From a checkpoint of a small transformer trained on Wikipedia.
Architecture: biases, tied embeddings.
Training: a variant of Adam for these matrices, 10441 steps.
MLP neurons of a small language model. Each row is named by its layer, matrix (up: input weights) and neuron, and shows model dimensions 128-255. Each number is 500 + 40 x the weight over its row's rms, rounded and kept within 0 to 999. Numbers have three digits each.
A block is one neuron, or neurons of one layer that tend to fire together. After each block is what it responds to, as a language model described it from the Wikipedia text at the highest values.

L7.up10:590489551452491558554494413528502484488498491482521500491484544482491530529493464506542538552537454534439419419559571532470479461503433493412569518436432464519605432503535447468454480505486501486578576492525456494451556441468500555554486503469506440514497636454453486539481513419512525553455486433438488511433507525541504482499491449501495448493487472439453462472425469470516459511501
L7.up448:568499543469538532515506446504497525359478540505492463492519514485551528522495544444559535485544491515467506436548548520469453491488451514487518498459430492489481417542556493471430516503448546514496581490525472449448562446504516510529445463478520533531474557454451543473487492515564507530521505456460516487460472561580527465516489490454456499464467447515481468511450516474550510466478
L7.up650:559490483453518502496485439477466499446525558525550467525559501541463413492456433556585580507468485488487497475510533553520499484518522533534518559532498468473473412518477469466424534524417490530462568475469516457509544491530600513552440538518543483506458557551540508474470491523553512506499488476449439574483526524533431393526500611453569502433522453495494405523493522417542539509525
L7.up660:563464527517481520469438464565519491498525477522516523487530457453536460568515524569526540537508452531480429488513578507490503428552500493488516568467469468500524430530487437485391453476513553523490500482486507440480457468468484527491528492505494496479425485465485489542472552477480500557504526447444448488540506451483614469484478525462558534481528486487513496547461503446539470529479
L7.up1018:499416420445511509535506423541459442458420577400493452518482524484513455476508483500565546575471536480480511417520523527536507498489537518465520494468464488482473434505523496491449432504490497416567575434503555530540440456541502520491513503531453491491496493548542553540469541469561436540555493465561492490476513523522564398464505424459520468444605477436471459543476526436522459472453
L7.up1254:503493489500470532535501512502500508428533514523427474558532494557546533457462463515472533523573506513485468478501562469499451417534457529512530501452386517481523359582529487493481430472443546498514531505557473482539525405452520470537525469507485557553485490544495482446488534461570524618541465471498487475480475475489509489566492567530539554489491485512574410512441544459537503504400
L7.up1291:539450499478488544518455455519519500472522492447500498502490498502513474508597520530580558570530433538497427461524539533437483489524396488425564487458463435538515452507532477503381477522502532539509481487524424484501542432463516505525543466509482481522482533410504477501489489462518538583469490452452455524469535585518528434495502542508530552458498436472489485488455469451548522523476
L7.up1478:534467509418524566524474467531479481446510444493495466562497499486520492475527510454555581502578552534475496433483552493487509486506500571455549481449469460516531453596557463482426434541447558490515600525516534469519473467529514527526519470501490511596458503503501530511489509458531475572531500459450511517405568514562507405473445529483449435491518424482438410568507577434542467492411
Non-initial pieces inside personal names, mostly surnames, often in results tables and lists, such as Bra-dy, Bru-ce, C-ook, Per-ry.

L4.up49:535533444450554426523564411488469498447450479511543477515546485542557476493532490516513461467550568534510495488481511490473487526533498468522492468490508531522526504590484500508514496541462541556478547485488514516508513488545537443480532550467508489487527529571557511519550537440558447545439395491457496512480488518502516542533482512477490507532450550505487432532533436505514551470509
L4.up499:496615493462521481500549504477473527422500551516427480505569559565570437448461521545484485473510494488523504524469496485582540473428508506564500492526557472523527477566473512461505482567544497466526461547540457532478516474483557507498526516500482450465508530586505461502535471452532466549521485528512536447539458524522478430518439516568490525473533527537512416504531457521528518495487
L4.up1029:512514530530546436513459455502499537465498572492491532525479505476523475522520512547553507512493400442510509546468474518485482488455484546508555520469433512588566406527499540452473466506444490549520471561463544484559530399487490503513523542461477556476480510556485479423522472436609378583523521557513554499494438488485557533565521532549496484494485506550525513533520406460509484468454
L4.up1518:425517453456560539590496519480472509493457457493491544534503549523547529473488463507529452543497559505496451478473489508496518483474497479478557549502448533528518469493486505480517521495470473475498472490450463469540480483513555511481549560507497464503459533510505481552549522501556389580486549548513524479497516491453498523523483577494493578495486519499513469472467506518518440553480
Final word-piece suffixes that finish a split adjective or similar word, such as -ical, -al, -ious, -ative, in statistical, typical, mysterious, legislative.

L4.up241:511532427472511517459495449422536509478413484483522480469547476460551543480589486544562538447476512455471495474534514409442546522476531480553495496505460501575514527516489538637498476504494491525484488522582512486538490528522456493384496572482557555532497510570543512510586575469509436518481508462454483524525469467474495479594531527478511513532587550519400420550554479519520548488522
L4.up470:561623416467547444487622433468546496450423584491456523483592440491511481476493452539560512482487472496506501485524476507474425489463544557484500581510498609445499525520458516580545516496477469485533569409509544516526506465542503484461450538502482500499439542501557518443534497470472450509488500553485502506500493580457521483538512551483482500487551477519502407547534580496529482480511
L4.up816:559467475459535437467525467429575458478434544417430511493454548538556510529612436522542546422511520507506577449468442467496452570485539524494525552495530499465492542490458539512484457553488460531547537469499536495550450540543479430431459487557433483453475500552509512526507548495526520503564508501504503465569521520523448458584431574531448515518508579566480433487530512512530459543489
L4.up1168:493519503461493389552534521409528510495490526471497463502488560571559447457522468514574579531520458494478462480516471523501508480493511518506530457466439585519486548558521483514503498506461538537477474450533488455502533516559547463455515539458385502466535474456533491552540574485468525529407530466477507495572503465542492592522515502498476515495517492480494480447528500451509415510450
Final pieces or whole words of nouns for a person's job or role, such as office-r, songwrite-r, Method-ist, politician, director, president.

L3.up365:484493494514458479496539523505549507505511445508519570503491495519510454503475476521502561484513459525547470499526439519493597443493619475507492622489468500529528480560560447495464446467573495532458472494485561501558486521516556501482574467487441506467419454596499474455517480537458526516470548439452426525579470470517523564521530575496538467452522502468480456559573515408523445533521
L3.up623:447458418495517431511489444489579519471449518479481554544527444486546438563511465527467586474511503527540474483478508516475509436456521485504513516500469499465563507523555474520421446468533525499445522422516509516521514508491543453471554456501497500509429484526477517507534565437491522564534558433416488515567476516502461509508486562507491539478531521475485468547559476389519397506530
Word pieces and connecting words inside proper names of organizations, commissions and titles, e.g. Com-mission, Instit-ute, National, of, General.

L7.up257:491508529442572452520569462483460516494478540458525421561492549629498487494438518549497527514517471480513486497455449507509522548544502493457525472493550477529453458512542531467480535496522491464543608463533520496509474449449500453480543455507515499484460500545534571500532505490486528492513474541415496541542443549503479472501490515470468484507459587497554457475511501495529495493517
L7.up446:502468487512541503532516458448456475518481426495568527484470452529431466481436499481471452519528583483474447547465475541506508432481491487493502395508512448451560494488426515453505470551465515541465509511541493541526475390429523542501510474503575483505492493532406498514486500537553494561447508416461475532475496545489510437572459515554600471395493485551490476446487524520525475439468
L7.up493:566527484430446549523585484493456539572473492473528491513485559554488444474466525550549457438553438441419424549532485514515472453526464486511485529468496492481515575533484482530470455462500520439504553485495566510516427430506479530453466498486464485490510515521429491489485475489604554483555528470518522491551463544521517474516469505531496444430503490521537510418483590512537510436441
L7.up793:535515476491550470527617426510457539439449463428484445509522541472544417547459503507573482504504486480496421566458536534454522538537504500536535491485503466462498459561500504450522511492517587504551514485508547432522520445459612561480522484479469518553509474514504505449510474560561499551485507469484535524420499531513526476546545560478543516513523485484506446503482513474512486502508
L7.up911:516557445459500481459577426524539465475469554453516500528537516529510455473516534555515513475484496425489513446509521510495492491488602511482542457502471537456533547523506504514455457398488534478554537519526531525501501494543500466528456525527473503505480457459501489484545547547500557472463583517457490478504530492504495491500490458526455497497469493432481504481587571549522466431569
L7.up1013:535531463422536509515454529477514484525467485506559508490512470525440482497541552487499480460450498438465444545574546535430453499457552514534519452448490558480497446459457496562451495517435534467519534489413465501534480441420592510506525500533499465506399567483487481519452447489472457537566471466503471476499476520548521535457458537477496532457473488515472518495523506469517563531449
L7.up1113:517566512474493504486527496421404430472460552465467409515520464513542481472461484569500497481562416468507467488503522411522485477524471484523485558497502536526474538477463512514494464433483491433465575444505557459517461481471561458536556541493471486499486492462445496436517470492494500482559530533434494461474528533499474525541556497518524490444559496430459452470529565459532542498527
L7.up1286:509569470488476496506575504411518482492416546544544513484470492500560448448461543545554547485508508436515459502502506520540409495490588480546505519501536543449406513580490503529509490457518473470476526462538529497514476501538581465478478494499415473532469528502523500500556550524519487482487484519421453485567456553456500508517513615462493529456501479472534435547518583471521516535501
Final pieces of split titles or role nouns, usually just before a person's name, such as Admi-ral, Colon-el, S-ir, May-or, and head coach; weaker on other word-final pieces like Reservo-ir.

L3.up1401:501460530502482517489510504537459485480522517474493506487521534448487513476517472521584526535504497474457440502599544492490506537543484532491553481514530513454576458546452491576436486468503468458497523494552487482540493425461498499457566491484449464556466500472496586487500495482505491542491570466430538563433538524533555492446516441481515452493527437486460486538468514437525460502438
L3.up1410:523483522499463493515457419557489471473493512418447507526525514444526480508512491516553557558551508516519454465492560531499489482536473528486541467498472467493516403528484468518442428491442528485411565490518490463500519451514537476500549499473496516619492632499458545515474509429540444535550514460399541466439480555556545426518484521470545448474507446476449453561535456444528515490483
Final subword pieces of multi-token personal surnames and proper names, often in tables or credit lists, e.g. Johnson, Bennett, Zebrowski.

L7.up314:512508526522583445519504485482566573453488516519503567475509503507604454547512496554540537511483494551512522505518536486482471410494525456517468518490517542579506478580451502478439455535498567463518510495555479470516463481473542509503593564493482459467483466489476447475560499499485518532600480439398533466535449413487527542570505480487530474495515521510521469489504591525513491535487
L7.up394:505495446396531463440597422460530549458465493553488500497574522502527439478459512538471595460446446483474492475465551483499471480506433519470523455442450461482509473506461485550459462540427461468469512424528480502483485545501517394483490490520509519629468487438532439455536557507498423498500534464490525488562524478471447512496501542498543526453456503561515451489468541444536520524536
L7.up467:544498495490548464438525443482449526455463541472498406485594486539492510487493546481523525465535485496480469530555540493455512498527446491470503460488498473466523509550487491501450518564485504488517519520529527478499503461534527497514541466496430490504476504511493426470483536537604421614492518487482461517535525506464504511475531610524573525472499528495433485540508441523508476445491
L7.up514:533498482455561472443512463476432508422419467518470482530483524525552486476491470558506620463527482489508492507505500504545501454498485525462489503464481508618519473523503508556503480511455522449479525496522485504509497489543519454455522531510455504457443514481435464490547497549527473667436547512495483501546488474471490488542480558519498557466461579449500456464550550484509459488539
L7.up993:458531524470562487461574488439474456571462517445537575525484504511563495450464462491526566495451563460512498537507466515487548512481517554495529469498522518515490493540484487512485520563546605536495528496435548558515474404496505447451495456507435476475454489552545441462640413506555438542543583510469535460521497558509572451574463562546562511517513502530495429509518481528504508442485
L7.up1090:438502548520516419464533422533537486492507521504534490545430502526551475502510550503481514491555506475485541497502535452491467474495508521547492486480533448541529345577508488542496533525432519415543482477527472471582515449537507488436567516474504443521487462498555563540509483542533497588523531506493565420552488502473504486507465538508454542471483484480504445604575507511521464499528
L7.up1277:521466544564505513536509495483570554482508472533526491482447552473509391410522415536508499493520452481460477485444527450492493525459483475537486462490551513574529481530529460509524459544480537469477505490540478513558527511480481426528526487539601463560493506538572518445523563563491463535567593434443547488548437487530492475536464433539517500482466568471515480515580517524519486497547
L7.up1450:509469479445503540497425434422478570435501560592495448534502470484528506486506444513499531416493497499477508501558448484567485501521508508528517535466492512501591435504498551507510472522459517567524495463522436543558514500567540513429479512487468508482464480575573400429491531522561474575531530515505514525503430499414493472558522547504545618459511463454516453459547464516508455432501
Final suffix pieces that complete a multi-token English word, such as -ant, -al, -er, -ent, in consultant, hospital, permanent, soccer.

L4.up354:492480558495513445439519477564468447491492507474533472493547499521519443439451532483570505579527492495490506493457527542490496492551568463520537539505513466595486465531520489406497486458525567445493449499495490449503497581540486483495485609474512506472563549541544457573512539491529493509451534423502511541505480515408538498527470550493421463481494495512510451464454495495531476502462
L4.up360:525478498423532436533502461486461466439528478475462492520559509444566476546512579530541568553487513483466458438469519497498571474488497445472571488487483472460564452496500469487449510533491500498541540519580491526511444484462488522480487596494562474549502453483524483492531505480499456491498556524488524576477498511484574463444430513515508421467557512484500446545494553487521461499441
L4.up867:410480549475519375515548414536517509469468494431462419539593523445514467478480484526630523558516467540470470471517510496462545519486492532501513530443452524525516417516533498462425528467487510502526525453519540455547532571520523466536565592487498471559506458454598511495467517483543477576513482414466473510413526519499519505453425500483490500494474460456513421512466487474524415506529
L4.up1422:477528528433530463545479420517433531474483495537496456554494494506509501421536495535584494548590491502482463517512519500516426541453516528487510540485539514560474433633523500478503509477449550449532555532535480476537524446465549511522615462462464486573433577432518523400513452455522459536513498452415507539443503574502582486553442514494547481456519438480471432497528536465527409456522
Last subword piece that completes a split proper name, mostly surnames and place names, such as Hud-son, Hit-ler, Edmon-ton, Manche-ster.

L3.up999:492533479527475522525498495447475534531573495423488542455522547546476432490515447485513540498474463524519456458497480463528431483520567487509512572518475528456503518470492528514474480433526489568482560467414513440533501497559536538482500505512464457488506476506475581428531543460435479521588527515429427514523452528489506565470448502452546533526441492529484495531457560368523486512516
L3.up1194:491543540575474560533549485467520516465566521449511489481501480567485478533454502536582508546528506486496406447512535422491513442509547523484503584523517519483493480555475490490513448476485536515505633483479505481483536512458438493492488460517533480464510528506488517524501575527521518533566490456480467463535421513460440535540423531485454468486496432483518405530524564443525458553542
Fires on the final piece of a split word or number in biographies and history, such as years (19|76, 7|38), Admi|ral, Lieuten|ant, Vice Cha|ir.